MLP neurons of a small language model. Each row is named by its layer, matrix (up: input weights) and neuron, and shows model dimensions 208-335. Each number is 128 + 32 x the weight over its row's rms, rounded and kept within 0 to 255. Numbers have three digits each.
After each neuron's rows, "fires after" lists the tokens most often just before its 100 highest values on Wikipedia text that the model never trained on.

L5.up750:110050228131175107160161126136092120112154109209115164151101169178139125156171106132132066172106139164070105116106133168101126163131128099144159100080127123121105188095180122108149146141072132127131186197158136132119119184120169095101111127088139123113146163128142104111128129126091107163054072146108154101100176143104131155167115174128164107132094148144070142106119121137172117113049
fires after: " ", "\n", ";", " (", " United", "."

L5.up527:154080142138163168148121083187165117137126142102130112118099170083143160130151114076129170145079155108172119137186111080118186127193118088172115073132098097096125158109197150110124127081156176122107122145162110113015134154145124135111117131094172163141041123177114143194168133126100112147099138136136112079129108142114154111117158104137120156083117151138123101137102135105159176104172
fires after: "2", "1", " one", " |", " +", "|"

L6.up1327:147141076140100109130114140124075144150109168106168128121103083112112132138125155134184131117113107093170085137139170159110116112181080108083149143112165161062112077182130158121142142104135088099185120142166144152133161140108136155165152171104132209179110125048143104141134123151081155160091107089162154103107080122141119183141184178076128133112150061175147081183084114162133193148163
fires after: " |", "|"

L6.up915:154149159172103091090129075103156138138111108146109117125127189142113172146141150151169092116091138159120118098089119146189074087150129186128100126153174106137128146143114124139136137168140141073151114106061059154166134109111148157188074097149137124096174147101119139067200130140102116156137093167113175096169139076160158156154085125134075139166205189156140133118194120161113136178192
fires after: "9", "0"

L6.up1595:135179119164129094050104169109098132111125127170157194103139180107140098141147137146153151172134126130145113120080116106066145154122112041122061196123186141105133157129127097077099112130114146119123138140104142158132250124127100105131103112116064146139141157138125087146115123079098109110198163180081073069110112154123202157156094100194134158095142130069179153122127147140190120135153
fires after: "9", " ", "0", "1", "\n"

L6.up368:106100213153136193151141102160133135161175143165174165131191140111073161165155089153179156131159158090130133104086162119093136145154113097175120097081098154113150138149109147087119118147155114140071147090155130099135120124109153091162155102124173096137106143113121120129181122089127140183148082120103130146118145155175205062190163160101124074155094149079105137195089098144145160091157
fires after: " the", " at", " on", " ", ";", ","

L6.up792:101150102167175067182120060136111113152124163093143049176130178132125137113140120071121106148114160129108114099081137097097160155104123139165048133161136062118115151128099167135129197083152123150076150220064111095086105118175133114135135102147140156135177109152115174106143144097123118211112158068186198086123098125136132122123123141115153128071128140121103137170094124115151134131142
fires after: " ", "0", "2", "-", " |", " the"

L5.up1503:053158122148166169130147118117142149100144178193142157112101105172126087104132167117123124102131158115161136133136132086138135192187135091030137094125088159100131113107175098133110102087157176097160154162182130087147180073120123087129094085108087174122102057052123155129130147146170110076132157192152123092135114131135105165116163173212111153161167109113047146110049089128105079093151
fires after: "1", "2", " =", " |"

L5.up397:107101105138121159110103067125186164165122153125097149143094180121153145130157130109161108078089126108108173183100106113153134104090140137218106125123114129122172147131075122135100074131093114122141148122122166097089174147108110125152109156168149133127158121099113130111098189169187109127179113082154131082151114174140140094131092148110110114175118109103109137118139129156132085131168
fires after: "0", "9", " am", " Al"

L6.up665:146122178130196094150218134108062130164171157124105118110140160141121120162166158158027146107138072113145129119144095110103072120094095124161172122082114091160122129144136116156102119134130128058071091156111140104169154149153128091141096120128106151071185151104135160132114135132120077075072101072131184137151099163157121108134128099114130089158107151068136119143206112095126134101176
fires after: " ", " .", "1", " \"", " ("

L5.up989:084120108091122097090199091134112055103077153125146074099101123244133097137187144099106131126124165130106118112163150148092156085112109164157157147148120171199121133196077170087158108151181126102088143104109077125120136176119143116104184100118105078120105114144161121191093144109127106119115099127119092120130142144125175119095159060127178081124144157113153129122115138126156097154149
fires after: "1", "9", " in", "8"

L5.up1827:148135142156165097127105169119111121143150151103133189106156102109123138134085145156121058131124186137086089063056116117126115119150059161146137118092147135124140175161107137126123098088143119084125163123117121134121143155146058091108094109113158167133110118147107131174127095184174086134145173141205202156101098087112099163159133137154122122091143108155147129129026143124128185133156
fires after: " \"", ".\n\n", " ==\n", " (", "\n\n", " '"

L6.up964:094101079073135132092163161148120095185092170121136104121112104149124193082160133181115114140122115170120099131102161117143113123110078147127140194189146100108140176113100101136153135099195219098161132133101121168142146216155115165119118102104121154145106159119095151105158153111094145097109137085088124187150102101110149099134079118147174094206167151138146114156100148058158084129219
fires after: "1", "9", "0", "2", "4"

L5.up2205:129124080082173115094115065143148131152160148124146109108116106151108125132197123164104147102093118099133113143094171095171141123097102152050171119108114123145164133176110144077190149096134173109071100123168148092096111118122124064153107112133109185136120113134153110074096082081087170106125121138135160176163157179166146116086024137161111124116114149165128153110161126134109117134137
fires after: "1", " ", "2", " in", "0"

L6.up1952:154135101117119099131146149175155100139091135135150124124202126087106124122103159100174186126186156139107097093187174087090155120106143132101103118116110110144110137144093122134156118141137219148156139154132157138134132137151113154123114098141108147176196136157089110126092150094170152206154127056139136125169121090102114125129158164141119093112136169213155093187095161096119144194130
fires after: "0", " ", " (", ".\n\n", "4"

L6.up963:154095162108114107102145217085121145171124087109110178080111164129086104075135135181126174109131176074061110132083204083128107080105076154110152177147159102135139173152134124175140093072172178080127160096109090122159163136138080113100121135151159096161147149139138137147176122111185153149117140138102078147153105126152127141144155140152130191214143128123147150155115103137163162106122
fires after: " ", " ("

L5.up825:123152124114111097171100197148155084120143154170126161112102184144161183105129150156069224111090120116122165141155106183132115139137122102144078189133133144088093191083165098123102059092104138122170105194135140111165127150112109121113114113108103178175116101122140190204191122098098102141121108101144147118165099166109156110161092129149140161173101148107104109109113142112140168120064
fires after: " ", "–", " |", " (", "-", ","

L6.up258:105110143116176138130180162078070226118122131084116153125166095156148144175177158124128159133122138142158139129119094106101122080118126104124113095144097115101138130095194136170127175121112086082175165161134136089107125116145155105156120106132092142168149128141142219154124090150090123083177099144139132132076085159124131189146154117143157130125171121110189134055184098143167180125140
fires after: " ", "1", "/", "9"

L5.up667:180147133140109146144115146118130173141133153136113160116187136113111103064119097127134176132090186125155058099155097102129195102131152128174119104121193150168166118105139105097162077122156097097109140132130132068107127144134127114123127144048143138098191113121099139157125077154140132181122158086158157159042116092208126149157202126147113130108131140148185098152088186109095114108097
fires after: " |", "|", "5", "6", "7"

L5.up1217:129090143159122101124175125131135141147123125154101141119104191180086186139141122165082102101078171119127157158094153095126130093105132158120098065087192128126148199105122098111121143107091110139134121135152096125147091073135112135104058121159137149193170148092203107151155143164211148066170141136147154102125146130073082115174105147115099084189097113134148079052103123134123120134139
fires after: ".", " In", ".\n\n", " in", "In", " ("

L5.up2007:114104135149156170189113149150141156122040078139116088096092125116114096152139153116078158113077118090135091128081091094114179114138096065125111100112160149150114134096091147077137067169125119130124167163178131142162136148105189084137135103147154141169176107107099079079109058166109140101124178127098117198130114106125178145112198109111042124097128179171131115171114076110191103193172
fires after: "1", "2", " ", "7", "3"

L5.up682:084146105156175145117133110129164120134127111182114132154142118117093111099147091128101109155106121170126110101131105112097114115070122098144171195131144114098114168108174129096149148164171163148182135196058133053247119163147130103134149134145217106121161129137111150102116157039071150121111111106164167156076153106122071157104126115179166126144115124154122145119043058062110107111128
fires after: " ", "2", "1", " (", "4"

L6.up558:055172115187115094116137150115131130196129130117124126110189179152104149105154161158126131123064134081099100128107106104071156143128126121165173094115150147110107032073145130101130156121117137136148126192100114139131146102106109089088114138101140123152122077098162092127136118130145136158098214074143123130170076106148105145094062129163103152081106164062170132060113120100091098127109
fires after: " ", "-year", " the", " ("

L5.up1467:120148143076113169120107099183171118108152162183140153126170139101083136119158136180161087153105105086108146138083132086111141080085138070126078110057122111174151163155136173130152139103121142112066169126149105120167141090164062089146129065110140112106099122138133146105112115132090122142150109095115111123138084146101154108101148108141158113096187115166145136132129118167068072139166
fires after: " ", ",", " (", " early", " late"

L5.up404:191185099149144158176104128173131160183073112096149128137152147127073090140102164109101130157097148119172116162128164160096143110137153096077130183085178141107144080055180151199195115099173108101148181147153139153185134075126142127163131122124103137087166089098074173140165182165115082192153132124149137154092090130081084149105128086146126122191159109149142077134148129113157155099118
fires after: " ", " |", "|", " were", "1"

L6.up1296:175102127187118103162088159116173089130155136117107157145097149086112083142172117176175122150146134084114032087088166098142118163120089136107157120108137110113200112141148141170110098080146108135093128146149159089163125160148154132128145130101149132125230108083139177107140100161127140131135090110197177138190132109141103169082153108135158114111183107102106124161119135167136172123136
fires after: " ", "9", "."

L5.up737:074142124145136089134126125110102061151136151162153157136119162124124131119191093153111160139124106156159149069097119164122142130123093117130173200155112133172113179108140127061180151153078157105042101144096073172150108139078140046160144129115120190128134098153113143148117185106116080073150144098112123112116133156172149095167100147181152170087169186145137170063113123130153129112149
fires after: " ", "-", "0", " ("

L5.up765:146133154146192143160181117053136193109071138164103182118085111125139110104138106066166082123153196163130065090131148084136123168172122143134137167124072149127121176097110098121110164118154151141159157145139133113150145201133078143128090176165114153177126061089163118167111084119051115108143185069119066144140104133143102176147121152157121092170120118102121159154099149111151059153089
fires after: " ", "2", ".", "1", "–", " ("

L5.up1474:146126125124136168109181184140126157129082124112089184144135182145126156065186107112144116156094172065066170093091156119111113099143187167138140132135070131078145126153149096171142169151126123128125171096183134079076150143142124120139145148101080121169117109093173141133109112091119157105146160074182127185102087092143091155138124159170052124127111174141164136139131125144136155109155
fires after: " ", "-"

L6.up356:108110089087079072115176153130170119171109024122123109146102144088115111125137125156129170113161093058112124035160158135121103102107152174079163147113147067142157139138105156162145136160111173122092156152100172142031163089131111134126110156074116104090061139093113155144084139150185172119113111130120139125146105123153123144138147152137112136131145139135121191137141145080117156101173
fires after: " ", "0", " mid", " ("

L6.up1750:072144095155177162100124103151139153143120153141140149138148116154103125157113147107083114129116164101148074106089109106101084116172164150170107067053070212086163131099177066092093117131145106132162106099180145108139100137142170114068063094115104107134148038154146126086104140090083137168116132150124116157146164191164122140116121123152138076079136147059116153138106129160185140139132
fires after: " ", " (", "|", "-"

L5.up291:146100168082116157042113124147149157134120163165101119100159179120111085104128116164120108138134138116109085171153173081172151149080105089139091161140141158101130127132134123150131155131139069105173127146088146110104097193112174142090183169096095195157127157137119140136137126145123145162162181093159097094140123180156181183185141117173203140103150114128097142133134128125200048058127
fires after: "0", "9", "–", "1"

L5.up1473:082073141161115082170166153179126081129134108094080138100081118120109144129118120146099095151134141182162115133089140157146158101106122161179146076138135128115122131145108183082174144150197119123091118136088110078096129169158103114149182125063111084166182082174189152115173103158190092159077151144168067127216110071124111119121132089121098164076060101151192128146130099141151158092140
fires after: "1", " ", " (", "8"

L5.up2118:138086139129056141122140195100115093093119133151121132116162176124151100168144138099139151161110153085092162172092143139120136111149114133083128190125180155154138105100166168155165039127157141172124141141140150134167153130141096099136101102086119188059021146162157085205135134150138062090176131141108142113147117158107154087124171137150083199116110138120127119064095119112139104139127
fires after: "|", " |", "-", " the", ","

L5.up2140:223122120130124098140157140126153107157062181113119191140090117150088142107150160103162112111133093092088097120112160160130151167081127169105113162157084148115137121123111145156103040132100116120059159135178095130112135185095067149122098144133118157099125060174131146119129172155124140129120108034190102184141144059142120187169113128183118129148158147098142127204100151106123069121100
fires after: " ", "1", "0", "2", "–"

L5.up1404:147058100169081103106116095171146080119044071091124054047099152164076145100140136048144126089100147191097119133174128137109134108080173187136115120155155113113124173084062099153183163178149133131104151121131124120171146166104117115175128141119147179131145155134100177094108155139144127170200156102118134189099134089150134081152105141094127109142114075168115159157184108098154067076214
fires after: "0", "3", "5", "7", "1"

L5.up639:155118108105127116091099089133129169115130130111077118141136141178125107084127132137117085120121098090102138145083119105156132133130116127095081130131092153183100131164109151153149152139127153105132060074174137093075101097141186104119195121103163116094099146102131088150118070124109158140120144123117132103143079175148170148108129123129176167112115137129086190124147069145139167145200
fires after: "2", "0", "1", " ", "9", ","

L6.up68:150101079089145133130107115145138054117177059156162132119157103133140154038116117076136110188095156126102142089164162139098094122106141139186160075144202147106128068149123104136123124122154030170059127120163136120171142088101069139163094093177126139147170125117146137107192101144141180135099102123154124085101105076141121119177097093157144123140100050088135142150110150143127169080151
fires after: " |", " a", " with", " of"